Weights of a small GPT-style language model, trained from scratch on English Wikipedia: vocabulary 32768, a variant of Muon for these matrices.
MLP neurons of a small language model. Each row is named by its layer, matrix (up: input weights; down: output weights) and neuron, and shows model dimensions 112-303. Each number is 128 + 32 x the weight over its row's rms, rounded and kept within 0 to 255. Numbers have three digits each.
After each neuron's rows, "fires on" lists the tokens most often at its 100 highest values on Wikipedia text that the model never trained on.

L4.up510:099140069110154130176152110106086120161170139110151099050083184149101168138090117086145125132112154152124133130094116067102172126093187153134049137142053186142151121099153062191164171162150126125183145150128125128123097092102154169159200111158133133158150082150119102107112079133157139138171116162159086105150138082120096168081167121123101135114147104116142175135082137134160103114168117088143109125132113090185162124112079147049204148190158091158164146107085125110138152119204172136129173158134077133109139116127133106164129096163053139151103138078129132099165115108059151136
L4.down510:145186113169107144103138115143147098120123105139162101079193145136118150164127146097159139143101115123124176153167108130147107129145185100155173152103126095073092103134083134171103121187075092092126117070146066125141104113136123139131099175135095194112152166134066094155194090120073147143183132209141074166105160099090093168161124115146101114155136071101108064162115196129104102153111115127156091144119120137124121117153136131099170161132076176116099093141136110168138211157213173085152130149139094133125130075101175110096171152124099165067107105153131114066132143075127152149
fires on: "===", "====", "=="

L4.up699:099092169149135110126145157172137171095142076178080177135134208104123168080074148123045164109082132205119121100163047102135159123168083188162149117089107105113132099148108191105108117108131111096112060090115164111196165104099090131128132146129171076088187136111134124154145169151155141146135140135096147077105133142156099134084133120164146129144104154091163088169097129165152149149122175144090151189110151163128061118148133154105100089127147126099085106132187042145176155097131215122127161037184090070159060114148109137096087138055163152130174133187092187132136155116105107094
L4.down699:128078134155158127154148121106148093112123155178157052115142159120148151110166100122107169076150192091103117104139087175149107137123046073114122123121130116194157088082219131158134157160175171192119110161125116128110131133094133139166133118128143099086131142148060159176157134143174123079204141154103129056138068109112135095108154155156162116159132088089128105153147124147105087150124243077078133134092140070106099217145140125124137125191145107109107085128117085117152097113152134123128108129084083099159089141072108113116142146130095199080137147133147131136167202092121139138
fires on: "an ", "'", "of "

L4.up369:183067122135123186056133141191105169137083175141102162160114120135160108103161100182159105160127086158146100129140118134032119126125124065145097105175116137169108132100071119165131088090115123137100133153142123155130081144103127191103024115135108202050097105179096119112093033110116177136156102164122110106105162103088080089191132168113172136115116132063146187117094158082097106189146157092114166111098101155132050101181178058124143168104129178152164089117152109152114121113109135135117090118123067133153040090160133158161082126184152116094119147191110142121121074165144162149
L4.down369:150187177116082171193160196068086140143123149105193157138094127131166114086115116175120124105122178104184131159150120104122112083061145125147167067042087189137127172105138118117098211138091069149184080104133102096104173156089086131138144150178151183123148159130106149144123131141061104148129141127107124143137092083134085153108113063097151147094101154135085116080124127176114133089097120147147163098109154160149117165119138086132102130122150107138084176221069158113102094181229138056176198145167111144111130089102095093117184131143163111166156058161101121099133064123129171114
fires on: "of ", "| ", "as ", ": ", "1 "

L4.up412:123146140147115147131100127148098148130160131160160114107100072122150152106110140108151113055161103174176193126169099146134158142130123107122186096127089090156169207166058075098181154160172093096126184084109076136153120077057122117101124133134120166155105117165119169112117188088139099104128154089160129084109194118092124152081102117151161144177143133074117164141080104116107096120128100042124164156183056188112102191116088086122116039069075110100119109122192162071124125137150216119112125078137136142121166136148161105149123176155149123115110055050137167158104102100125118095
L4.down412:132144143089237109135117122118078069156129122121057134147139125112135093109134122192068121050121104154113176150128131126090096110104135106111165093118157157078167126063143158129109087112138173121157127160115155141134142160158111114171149150107160113132067129109120105105166081145171135175138129120170095083150079115126111214131107108135156145128169164163086167159114179133137168139148127177083137138129094140143132123104161104111067161152096156124155098156080095183136137088131128128170157122060130122156036161170093112097136111118107133129145122092162111167140142042125082147
fires on: "and ", ", ", "to ", "of ", "club "

L4.up1903:143079098104178105145148105135144150158082031103100101145123114161137155146141144172069131118068105170168176148129070148153154142138205172180128174142074102137181134121133134099105132118190044186175157114163123110119063124045166166096140134122153170147136116079088086115126123103188112088148162184107147101147131145144108146105152045096080170125119136153163142156119169179141142112124098070104128099098109102121144056094116138169141113119065103100119120124083150170136117123142159156094123158143140125137163184099109081209120092148099087076100163168178078153127129125125136090
L4.down1903:108105140159115135056163103156090119089115115182158082137160166093143132097110124150082128116163167118174127097148122141109144064086153156105106159088059141127075121116187141081152148122113162089134206116104079036216105136077099115150159089221105189098117058178159139132131116128148175100092160160146091155071097163110125094137122162143115141133103081111135078117161157142104156132097052140148146125142119144228114149123121127101094098105074126095084127092103103107142176053158142131058103187127078117102084119103136106118131142114104112135106135086136123149159106101187105144
fires on: "=", "be ", "being ", "===", "is ", "been "

L4.up225:149057127112064087152108166178176157150105079136145079137127134155078119111125125064114149135161096148133106145169095172164151186112144158141157171163112141150069146137101163139153118169114107130130110051095145149087044091134121110147151128122159141158106051054152149091101083133166104052140171130147155091093145101185137134101138090135167152123113112081140128102132151097148147162102106081104086163125171132139140094162084153139095135119081114146178101135057183115116139103138149061088176188054128114145192179106179158097180120146183117153123188108107099128187102110136147145
L4.down225:125152156165147172145173120062139095152078146148137140133101117092066149191158109139113085090169105079184169145122088173088197132181133094113125108079083137119121219080102123135139123123174066124174182170110112122126102190165075132159154132165111104084109127126068142123105085076097164103110159080134142178121128154088179154149155144135081107153105166136117119147137145115161083095172146094199180106159111218163127122107132131128122129174102115179166125099148102107161163153125146083169127060104125123178143114124104145155064149152134106127124133132105098110115134126137157121
fires on: ", ", "and "

L4.up518:170098152088073079148174163156120149169087130172127128140141095069181086165112104090113095137170107150138183167109173114102192143090113121135125171180110126118140149165115144139103199109133102150073099152099109199108153127126150107135143164078158081147116145138104129081097145161126157119103123155053139049126116170105132152155072107115126188084129130085126148036094161146107173135134098110113101079124078106061090114110108087124131143136123129075158110138123147119163137134114187136140141085136138107105160087141153150138116149143172151141147170075121173110131167114103158171
L4.down518:129121164166105135171170092123099131109181078140196098119076073109129135135066128103141140098122093100141113148112108163099159087122130147153136109115202109179099160147116107152141158193168109144103097139145132105035158115165124151108142144097126101077149154178115148089119130141112137100152109123101120183148141086105146146222138086093126182051158138191168124154116151167183094076089139104104106094110167120108133122162201111106135179129123147123059154178134152088163096112154136112103172102124080179119137054208082143078139049093133107147093155119159100177106179082119137117
fires on: ": ", "- ", "ro", "c", "– "

L4.up641:136129207117123149153169099131179114158165178114126121087050104083151102119094162172162069124121115105168109159116130182156132114177157129143161147104086168165135091175131170164090174096102180113152084121120131122151112133195073096115173107123153142161066106160109152141111149094092106148088105096147119159149129083165146166171187193082116059157131178142135137177099093185098114123092077112125080134143168191071147127120113144120111112069113132123151135124170125136129138115113176128155187100147069120140056141098135152083090161086185091181151110077145141130063107129134157123
L4.down641:145140129114083083135096057119121087109172154102136124183124168179135099023141157141072096143090104158156147121198151186124077070124104119063125116123096137152147140145136107145151191152060172155132107157099092145125201180115119104167130146149125151129122147151135076142140059134176160162128207131164108115200119153158114096123114080154114091162102100127087117140113164162129216152128167162097132128156106130137133125063185141128139058140121099112070110132108120094153080162131115139178120160152084114104132095130140121124143114107171184095123097206115094050151106170175162128
fires on: "| ", "of ", "\n\n", "in "

L4.up2364:144173101144104122096189116127112143126094097126127131149133106115114119174171172142092079132169199130103112134126151154148166119126098130165078101123093107078147156122164111153139120213106113157157113128140091123103114161130119124084137155082164209127094052109166128154081131095127104157072142153132108091140138140180136123149144078130159198150089080112135144177121126177076135082158119063091112075157123104126086104145134148179164100174102161064141119133142151161096178156106106090168133142108159186107180120132171123201159165172147119093188130062176129156115143146125104154
L4.down2364:197191169144128140126123133098102126148115197121142110146149126216092114084123105161173102119123124064148082147147105141155164050095097112078151181151112113099132133138115137086149116109153139146163127137132123103181185126181163083158146056128125121105146136174163083151163134139157095147075123174082138094100126146131160168079106113084122092087181199126157130075169085135130152183145092120147123169122125164137165166163110103066121142102155151091139172143092135109112170146116128148102082157187156117142154175120169099140093111134109137105170202128180149143130139107144092084
fires on: "-", "- ", "the ", "of ", "new "

L4.up54:150048181190136161101157146138071164095170167112201127106108123143131112123043124138136140138083156131094176101098128106164161098160183083113133163151140147068154142111137096133099106103107125088140108165122111109100121064148140131162137081154171194107103117189083135123121081089082193174152142204084132106111197055147199129160134083159144135110203079145124125168127102144145077155182146089118151130128124130121120152144146092089145116113169094147122173115099087125064130107123133093131160083129112108164123170149128123129132084167125105075125070101129088105127140100140120149
L4.down54:165163101114101190082135101118095136108109125150149117164115175159137130100091166102126137083189124115189146136124111079181120081098108091137074118135136136140097127109149143167118152078116096114133107215146180131155156184150118133150187134154141162131132095155132116128119129113150078137139124127206149147134058044206104138169115157101105119132103159132117147116159158120106097102054150163118100097104089120166124173131117107166092163130121140108117148178133117164196065135140151133155127058125115109109098178097089201132126120069160110137134119154079167132139107061079108124
fires on: "| ", "1 ", "X ", "and "

L4.up581:115165128116183159131117090121129110096089182110129135093142114073132123163120081143133147083068141127145160142110144106094185138104133100175134101132163114136116135125113163118134148158157146120091122141077123091100122120094146117141145198122177122149165111128121133120146068132143130127190119144143174222163185143106050088109100124143157168128171136152179116139035191091111104132155120134132060094088117119118135122129110081090221125114124053087115078135132125144139167165087050141150149111146157123098068104199139180167065143112157181122128095151099153111198091154118143161
L4.down581:097249178179164097167105160140117097093111132066073160153125145153128152109139054149125138162126138136077104147112132158130134102099095148112131107158131142088085140157150098129113111146122122117120157118095114109101153135110142156148052159109067142125148168166087101154127139176101069135128101109145151133182141193151126124162084127119137180101096182193097122119090135147101182155131152100176121090126136160150096086144120122127142111148147119146141174145098138158089144085147105133141129081139101106151082050150110200111130177171159146117119116101125147150224117113090122126
fires on: "|", "to ", "| ", "of ", "Name "

L4.up1198:093098157169082105128166161149149036122166151173102112068076124140082104126141068153173123120138103163043159115160109115226146118137131148137215057137144144105168150133089145116150110169124115171109088170130147082188111114161055179111160089095103162136145090148148097086113098143119079132140122062164144143109121148155164145135110084196133122139099173121161107108148109096140122152086134129131123159180108111090134071119092170129110156174094120106110125172151195116146108068122122109181107106105154172127144124105192144178144109071203137160089148100121079159117138091127143166
L4.down1198:112074064123112156130176122133140174151133137072143128115101104107124098117111138089107072091142150182153066131169119135068068114192085108127123142092137149226101087126174123094139132122128114132101138110154214061091073129109105088148128101149132054168157105095082144141182165154146122087123148103164083176108160137080216131133112125125102101131149172116102157107102114093148168105091147105127090109121130199090129178101156188202120149149099170128143175146141088131124147135156137149102130136107147133100109115153083170150034094174131120105093115087137142101104083166112170138
fires on: "and ", "| ", ", "

L4.up165:134037120181081161128148169111084188084148119098088114098143080136148138078136099128156105150092152189157142140083185121122102182098172162137184121169122165117135107143096132117115190089174147155136136108168164158129134146150181146157060088138146105098153131141080150157129091160098141113130143122140175097071059121131109137140097101117131082159099148069065145119088130129093113116132155098117152127120165104086080134146155139124134167192120133103128116128122071135113108146148159115087116125161142109149135100075202154129162167177167123126146106147183155144095139108179145191
L4.down165:154105156139139168141136145104081151147110093133135122139066123131152114091073118138133119083122153134149125135123112104105209120179171152149168150148119137168129165167119098159161101184078122107186126116073133143172124151179114133129084126142087155115125080136089150103175114127075103133174075104110125103083136097130095136145122099114123102177154099124168122114106095119122144180172164142180178128106127131057165091158157141098092197150140133107157148186127075120144153154150135141117106124167138164131137104125161159168135157132205053127151127109087123133076116143142102098
fires on: "| ", "2 ", "1 ", "3 ", "5 ", "2"

L4.up1694:107094165094161107102153116131125134128087139162094104187135108106083115060069094196110126150127166108144125194175141162145140172131130127115192132103120146150144100108089125131112087172087117146126164137143114119089134145032153155077187128157112106126105111094206146127081117133150126098069135100122089101168107124199167140060121161150163155175074186104156144073129094141218129202171093080080104090168142069174088078174084085090093141129205106122114072130168161142173110128147145082166163137111091122160128117122137085119125078118104137145122195152185104157128139105116082117
L4.down1694:140094140079149130101147105075120075168153136116143145114119096105150136086107150088103075152159163140187117140153124129166101099150120080158093115127123098122088131024088085147128148139182099166113205187120164124147149134079075082094149105121137086077112154156141127122084149103147172120100136143051097107171092096111116178217047120188181161110135097126101078136100113166185162112126115139136120162168123150135150099106099136169071115172104181181057114112154101117135132166103053141079108070104137104122121164165117158138103129139127111147120068141092128123167074154141079149
fires on: ", ", ") ", "in "

L4.up2175:124172111118072174134137145194145173129119112131156170170087089112103098113074123115109095088110129109129136140106058143167180100106140207057123167105121139174116130137133164120140194112131181204090123082118157132101171118138142160126108156075139107110114116120106101098133101138132169095140104123139145105139155170130120141105127121098149102143114060073108176132117124074166075091101116093126166056148152096210075187149133087080157182164134152127203097118151120130114130108166107148083139117108091152121113097123123090166131166187145118139114152088166095194072095109094164142
L4.down2175:129095153086110156115168095162104195105091148127187159093161127127140091109121147057139095165118125108133112139111125110083154124117134131134094123158168140076140115157134160091102197148109147136103097058138158086136114113128129154139103140093119132116142104151137100164168157112088118100169124101115126178111145155126129153130186168143104082145115080135184175159140099146139097152126103143168131099138185171144043193114163118128108146141149128073101132001149109086061153087181167117097199106067111102107107111126157207117127131142089169178121103149121085138155154120126094176
fires on: "==", "==="

L4.up11:065085149163113140124105109120112133124158144151124088135154112106093198092081105092135139037097112104150122074155133147170093138120097100149165142134130151167067113182129056139139160104152116181109121084114202149114155135130120148135154090153130119134099113135152116105198146161131128057094138141125151172119116185164099102085072176140110154082103113152133144142077073116077128076077153144156126112189100130128156147125116170123141094155133130103120141141145143113175121093139178141113110097119131168134174165085115115181111130151102144125101099059181147066134150178155156024
L4.down11:099089119099125164127143099126120120152117152150136159149025129179133127114187125154178105180127090154111151134180122115103158070169130087117070143137128136094109118113158133135132081108113143145144137136083113132103088131112162094112104182096085176096116131134120117165186146168154143142111090043138143065138119096154135097063080104148136174187095137173138186102129154183159191137124184144077117109161143133154164067146183133108141162138085113136106080128119134108121159088108033147151143132110132100137146102168102072103177143187128104157170134146131150142105145097118131139
fires on: "| ", "and ", "("

L4.up1407:125155106120116165090120137131136158107149116133138144102147122109145149084151064118155106139115069055151117141198185137143128157177124086160080156115166104122159136146142129113108163073131137131189069085111159079111076172168097115095168205134138139154139111145150091110166080127097106156139086113090098148200159101119122163105116200141112163097101108104099112126108065116086156122131120180088168085192118111138130157128124095143135157110123166126163125076068127138130137188165138121151146101146205072131211086156145158136195144190127121146150175046126186120089102116189059137
L4.down1407:126149126092073143171162166153128181106135151124090133140076111154159125126158151121139119144139137229155128102160100129174152121129121072140090127155108118131115128109196154158135096111154113134114095124163087096083140099152176157169131134156105139134063142135143147141117143102155152130168115105108090112111106073154095104120137143125049049128081165086254176121148216092072181146142116137144155121200142105164114102165116151112180099181079083189062128127119106142147151203118110176127096209149117137113101083162119123162096130111107169105127116126140169113143156149178093085
fires on: "of ", "based ", "at ", "a ", "-", "202"

L4.up2332:168192140155124124158114106132090121062074158117181103127150142177115070167141122101129062114162087073164135140096074115148146122174166088144123135078130116122121080181129041165099118100171123107143083124121075170116169196120117118087123166162156190178087164116147124121127147097130207128164146110092118100125128116159116111177081144172099119116016122124108045126131062173153159094097113102143126133164147170101100108072160132109117157096161111128156157151153168189118126150105105121123143115116123101121167087145148160141182078147125137087114129154179116104092125142148109117
L4.down2332:117122132132151127105117103099139209180144158134203150129105064125146137136177028142113158146127138080122084122149197128156150176043123098128154161158130112090155192088132071126094121100148105154122115160122122125161160145110118169101106117154096109094140131111113091166117139148155167120118121080125074143120137155118155080106109156150127111103135203132137083105070087131107174067128087161196175097106118206173095090113190232114090155158076134110171149095172147136123124144158121130138120086186167093109143089119157121137117089088092123024141179143204120184157155118130074160
fires on: "| ", "of ", "-", "k", "P"

L4.up1415:114146172112128124131145120131138145096117180141154082123157170122118165181120137070150156111157122166157136149116129115109195174157175212125160190090152126179085100158169143097178162104161077095139152148125105091184105088113164182107172110053114144107160040098076110151134103141114119147130102119106125106124099119172129120138116152124144135136161100093112127118040093055112092151151095146135128124114090131104115130182126116133122097122115145106091117169162140139171117124069137118133080120139087145179166136133165145107039110142069090084138127192077157130152114108118103107
L4.down1415:172162144129161122099114128152156122125139112117137087178129170137105146130202120157139143077164105140154110123133114135091114139121084147182132166176148087133068112132119134193157126131074218102152138119105115120130126073135155092121049153131126102135071136132126083177081110137121153121136128138084142120123078189103148141141135128141143076155166113128141110163169191037084161153130088136070133106100116080162134130190090123127131110123077138087134115125126147127102156089147121171126149091137125158156182205158107158070104083092073110164140126131092147177180105161098132150
fires on: "\n", "ch", "Team ", "\n\n", "| "

L4.up1837:123131067095128103107098122146126116137178112100145115112159130118114134111054109159162145102147095097100107165126133148109146145168177167125168176126100101112139081144112109213143113141091123173112090110081183165135143145110175164121182124177123124178154170090064089169122107123152095138131125170151124103122175099145139159138140133077141143108149112074106063117132141150131126090065132154169112143130119091071125116145042118063146083128103128168180093096104150136163107213184178205167213157094062164173128125150076129157125083102113150090110130170141066163112102122166151187
L4.down1837:155131159122121166130090158132101079122098120102140062105134121125091114171155142162131167096133107162121150128081165125141131113171134166132141152088096145033123078157060154166214134128073134154135129123112126122149158113057125164117124198121060100140143166128131173148090086147144167126159149181172153114105075207127183133143128103182083124139099158154182124160193114129101173162120133136100147139114069117180067131147177127111168128113151128139073111121140118135075177189142208172158167170119198133209092128117093142136156099173108116148180123107160130140130132092136125126
fires on: ". ", "at ", "===", "on ", "into ", "from "

L4.up1602:158134105093132137078099165163132127132101139139182142084133149159161159134142094108114107116137139149118118105161124116177113112130089167126078177178117155127142073078108132149069132139143103134082152140122108146122056047152127133118127193140135155163106083092169129114082122137117040120098152249126082090123207150162107121122129112115111182146155104104126128135073121124108091136109066136069189176115134145182101105203130184132109124097089113102118071144087143115085087129122135113165145096113159096071061124118083146104094127145164118122116167065138111132165156150131133199
L4.down1602:101162113133151115133185136083167105143105143106103120055136030122133119108125113178178109109095079041112115117128140174119095109093150115174148159177112113133111151130159114114169109168113134127121120154137174188157148120191154108099170033155107087161142092133105187145132086116155177153139142115142107124172107126114170161137149141163114108144129093125092180090166130122096139117146169202124122147115106164163114160083141163103156112150079154146192124175104134169138120062111103120096142193096117160088186099109135193136099112155052108172095157154091082168176095098119180142
fires on: "and ", "Racing ", ", ", "for ", "Mor"

L4.up998:102161139158070121096050111123168071123193143147123193077163165142113078159168093100107121116130136143142189172108090118128125132157141114143120060134090144101135150124151054096082165176126150142083086096103114134102112162180150162107138138149077093171130188104127102090101199142111180168180100143126104166182097148083151159116144161118144072090126094146142111155115150119143134067141118131140110134100153146166151131132126114107133161150143085197115120129095172129121138062112143060141139138125165130072132152100106094151103154129138109132102104085136149131165160152076087110
L4.down998:132145078156102126088114118205136141171119128140140121083119107110189139123148144140080162144213159142099172142121164132161089101130143125093166121140182115163108138116136167097150108128109097119197154077079102136115116153102131138058129116136125066087137126131139138187161147145101127123154119128121112173096133118171111105131114164136097078098122191122153154107085155153098136236115162102155176142104085114097161112112194092143126131138148083070134092139089048126126115126162098098100179156179061129099075114120146125120148139116167148094094121107084115196138100073127104094
fires on: "to ", "==", "and ", ", "

L4.up1834:150159166129127166082109113156133133165120115164058114193151144128122107152153109113111125103146101215141120131144123134112134086148171113140106168127171116118142129099122144170142185069160175179104092121101135115147176130147110119150100129112168121102099104128121088137156158183185114090155084123164137111124029078193097104094152160148093169141130113078161147124076096136166181104158155173120093130116204157139106122158119163130081085154110151137174151163088155108128143123151154096113191103148070139180082119157056088079106138124119152113101175096130150093085111142158124102
L4.down1834:147089175141131102131103139159151091098158122144146114152075096129128126142130170113082094157162130094098175105104133147141130138077107186125125148146096097130095121115108098119084115176062091106100218162188105118113160135129128141140105149176164129158143151143157142143097139140096101147126170109057143191176092170153124136120141137125138043134114105151080134116105131152157057108160130130134107115105203126058123160111158162169146160171191150134155182158148102177094108116116161133172125083118149105079079156121132122143129148178143130118118120096101073125179058167167111132
fires on: "a ", "an ", "'", "\""

L4.up1158:173160097157095074157169089119117144144106164126112176109066117105103120161158111180136123066130131123163146126155100136081171103185152163186110068132099161120145080128154122101147180062115105082132138178133114130167121150104152153125145146114115153174109113135147098124136126103133116132145151147109161136130122057160087171164164146132159107135133163109087125189038103179137138148134140126233121135137126149087128145116127126118162157125089100104126088134090160134094168170056158089111107152122171108175107116163100067076074140116121063137174069156113068122079135120068133131
L4.down1158:138081167149142127083089135108206177067120151098144121144159130151169107152139107105108118114128170175195165140142116115078173052128105188162190102146118148132120184179139143124103125111112108115127136118149209148140129086064194108154150155137167141080107119145085120150122170130143165186106115093162138146143118148129119099123133110134190162136146168059140107160170149154137158101085101183122140165087128111220096097183122067162161100113085104113100077101099147100123126180151164205166154111124085128147121124167116162089183118122108099134060178150142176118144149118062106113
fires on: "from ", "| ", "Prix "

L4.up1933:100131109121117115154176102135184153182119115166163075128105165179150082185146135120136115135180083123140180121120143036175085059132121065101112172142082141145133111133159132093110075115118139108125113101075121112100107081175098155095145123153113111116122129058163170125189091064160121159135101150101150120109173095151100138103083118092137127133168131124139138145097179084115142164118125094101084122081143117071122113197177093160118118113138135161110102086122125120115095098118137101105167092086121175153177137103140148094150074061062106145111195074124097163207119119069109077
L4.down1933:097152109171141124128078111213105136102113118163120126074093068086087047132112080150165110065131086142126077133178161125149107090094115098164151120145094166144084149148119087144081094144102109167129190201074102096187171092092092159154152162093133059089153163111116118114123123167184090158149170142094112118112110173053117119083159127123174093120134172123134082137164141138168165154116069092107102152097153206125115173057186121171115131122149091187126148182128115136109147132103118165097068126103123164153127170111165102167124149091079167125122107109123120148120107046149090150
fires on: ", ", "which "

L4.up2028:107089138125104119097134126137128170123115104127139194114133117167129143123212184101142118103148110185147121109161133104163178208186122130146123143146155148060116157131098160129166127084111168133135118160118094167140100132118145189122145146155161137086105094135132101092186163121121154118126098039145085118060106084138096124165175103128126160160107106074133084188101094150077112193140065136141170126123119147132090116115097132188177096096119178113158134147160172169107112138102141145121156114142103163143158112108151063095170178205156119068151167099178114112127119177105138130
L4.down2028:175140132142123175107111174095160185138078098181110110128160106143116077160060113108138078196086072178138106122169078130152104095164192131099124089156120168147110197139110113058225082123124083155146099139068106098116122163181140177138144125165116158115104161116125113159084153072135119061148131062127098150144126104130135141076174140147175142167161094157110105145130124107051108157154115147115164156123172130164175102058162124108156136118082150098134109176087123149159080199110159165175118125191117168079119103101113116145207219148113139104060175087166143117123113142153100097
fires on: "of "

L4.up1358:133151162165109077124235158096131127168166125120139134107126083106185089127092167121158180163132083145120155122104173130183155147086121133148134118169113061125090161083130091103160167129090133179144111145107183153118121112157119130139245173102140132138128153120144169168129155181115140098110182112119114105153110121115119140166056131105093101135152063060187169065147087127105098105061090118127118128091086102139123079162128089037112113137153108090167101167132122138148145145118110131135084117167141144114138142142170122101143085152105132121117101118115121133109127140136134126
L4.down1358:140142169148128096150080083119116184115139145181150132185154141149084128136077170134219141119096127086151148140148091138160146115113111126145139139104148155138106152090106200125167156136135169088132101087091105138105105175142182131124174079071168073148135108157078135150064159155175132192101108046076091112124091096156118150180153169097113106152119102107151146082149109100179105103160109082151090133135074102139113108079168146104106107141138089110118101103123156127119078164088188112100146121108075149122086124138100130146123158166111138152200140108082123070130151151117107136
fires on: "- ", ": ", "| ", "that ", ". ", "."

L4.up126:095100126158144098147174121121102161150100143125165172091092087122196092101179142063089121193129129101149059128130162101061112162119134171121143119144117084160100144151080147091199121099107126129125118130136091129112158131114150165160115105088145159140125091121083099091135154167203111110122113152109102121099112109082172144146146128161140096110168095157112187105116145120110196135151166086155094132093112121173137127118135128121123102174174131136164061171112117141133134087193132063034140155142119150055168129155082078125181152154122107131111187037201050108129186134141091109
L4.down126:148139091130113141100094165132098157137137110151131154128123159121139101132083136095123161101130081049153091151050133100135135120143084119164139088120160162074185161151109134091133126139094097132123165073198129102143124181126158144148160177069112131110132131127141138184092138139114126135145071114172130136115136128083089191127128113132127079083114134136165169124123116121120114139161227139053155201164099143159125142124178129117080154144115101152127084140108156102117128145157125121096095135116123126090120151143162125131150215130096120065166093168081159115161198135166155153
fires on: "==", "==="

L4.up768:117121168158133096160132122104040174096122153120158090224171134096065185078078141139105155137102119182157139151172117107140094130083123086087100121148161160142180128160162104067102090156164121110156111103078112180139102134153154118123117162105136121064114146124178157096200180107120094122095118169112126115187180121126140103066103117150103134131117083091128125064151094114139072169122166128162143116161093109158133162173123113118125144105162143127163149111161097088109068131110165120131184135104171139144167102117103046152132142098133108090109167123112119102123139109102139083
L4.down768:156107037162063177143116140141082116141121169141140103072106107155153142104108145111152152099115159109066184144204170142185114141100121111081125122141144112180107081129175095152087078088092157037135137084134094143130142121158123147103141084176095132029088135129106112092097136100096117056111167103125115142114155130166151106154121139142085158175103123152185127180158126190149122104116124128115190107124117210132103103139106153119122092101124163088056147129135140130173091120138119125128116149183151107142106107118045139120204116058108130100133134095086084124157142108086138140
fires on: "the ", "was ", "th ", "also ", "is ", "s "

L4.up258:125082092114096175094081163104121083111155096150171099054165110134164187115142146098107145130141137142072050127167126159157107183164117114197151158120200154149091105124120123122176129168141086124108162166103132137119103118179158079080153140092110161172172134057090094073143111044121063079134144109207122133099126145096160118116161136157191164162139173126148148128115096120106090070109138101124084118149125123084084140147090177129079207162155116094177159134107097131152126119143146119173136113088150166158108206157111113143128158112096112133075064087138115150171068144124149082
L4.down258:118206111096144164126112154111110107124128099150168085089043117150177189160132057124164153142111119117091088122128149129079065155071156101177123158062151189117177125135140161093112120147109134107079171137161135153111093113158163150117110107103167071123147141118081148099199115131128048098134166101114136139129063192122193129108081110172145162168142116153180174117158168134069115111123131170122114058122159182175120148124151191102095151094121116155060092114104145102131088108164145089158110090114121170163131108124126062138135063144022160100137191090080121137105192102106167169
fires on: ", ", "and ", "He "

L4.up1385:140187115077079158112153120104179098119120130165123153148132177133180141130172156148161134119128132137144185146113070121067156168103163144112177142095117085145161110178129118094166123136100136154138146071179090136092124166080145113145135157161118095050194122132117120123139197147155093148082156106129102187115062121082126100203121104085114135099143147115136131150103168112149140119156095188144122108130106145122116150165146126134139097092117169112113107130075160142129124165140082126118126139107121193212181190161144134057138115174183148091148149102180075137084089121070085155
L4.down1385:074122106113126106134139094163141135107157142119119192116144136102163084110148046100092179162126082107152138159115118147198162147199085102169143085120084105075131119063084162154127132122058103142165136070112100156095154150119145065141144146130194121136061129137129171100093094134144152103152151181139105147138192135149129108097164147080059112102176120159079153124133137126119136121148067122154069149153086112175179057088116116109135121175127146126076122133150158167123181112048167147119174094122130110169103073144080114089135157093130147136167125082105153073108153168179139159
fires on: "of ", "in ", "the ", "Year", "all ", "|"

L4.up2113:166142115063191102133141154062164114135090121157099118173121116136115155116114141080140137116125120195098174125187129097117082124175152083147126156135100134147138131135194153150152150123119100201138123080151186091113092110199117126173085119133152122124191113154171137104115135116138156129097088119167151128136095156060177144083132144149157150119141100077167075118160112147173139120087125175132131100135118135144125138143167178123109092114184095117136161140107086107159127112100085129100118161104095081087107082148116146135034123085090084118141146196135092157088152173097104131
L4.down2113:115160219073080090089128134120145129133135135141087124136087105115094075184122140086176069163135168132065153082058099083171103126081138148176101096140100154085125126103183131117075117140157120126199121093154127125124177159128135186087133160181185145039159134137109161204166083143136130145066127145106132069113143111101159126191104073100104142111147138136058123099117135157115067101131177119119092149189226117092168162109146137155169138085103101141180176161095066135147157138104164162189130137180181121109151144090131066109090161122151135113140150159130154129094151141111173129
fires on: "a ", "A ", "his ", "an ", "well ", "two "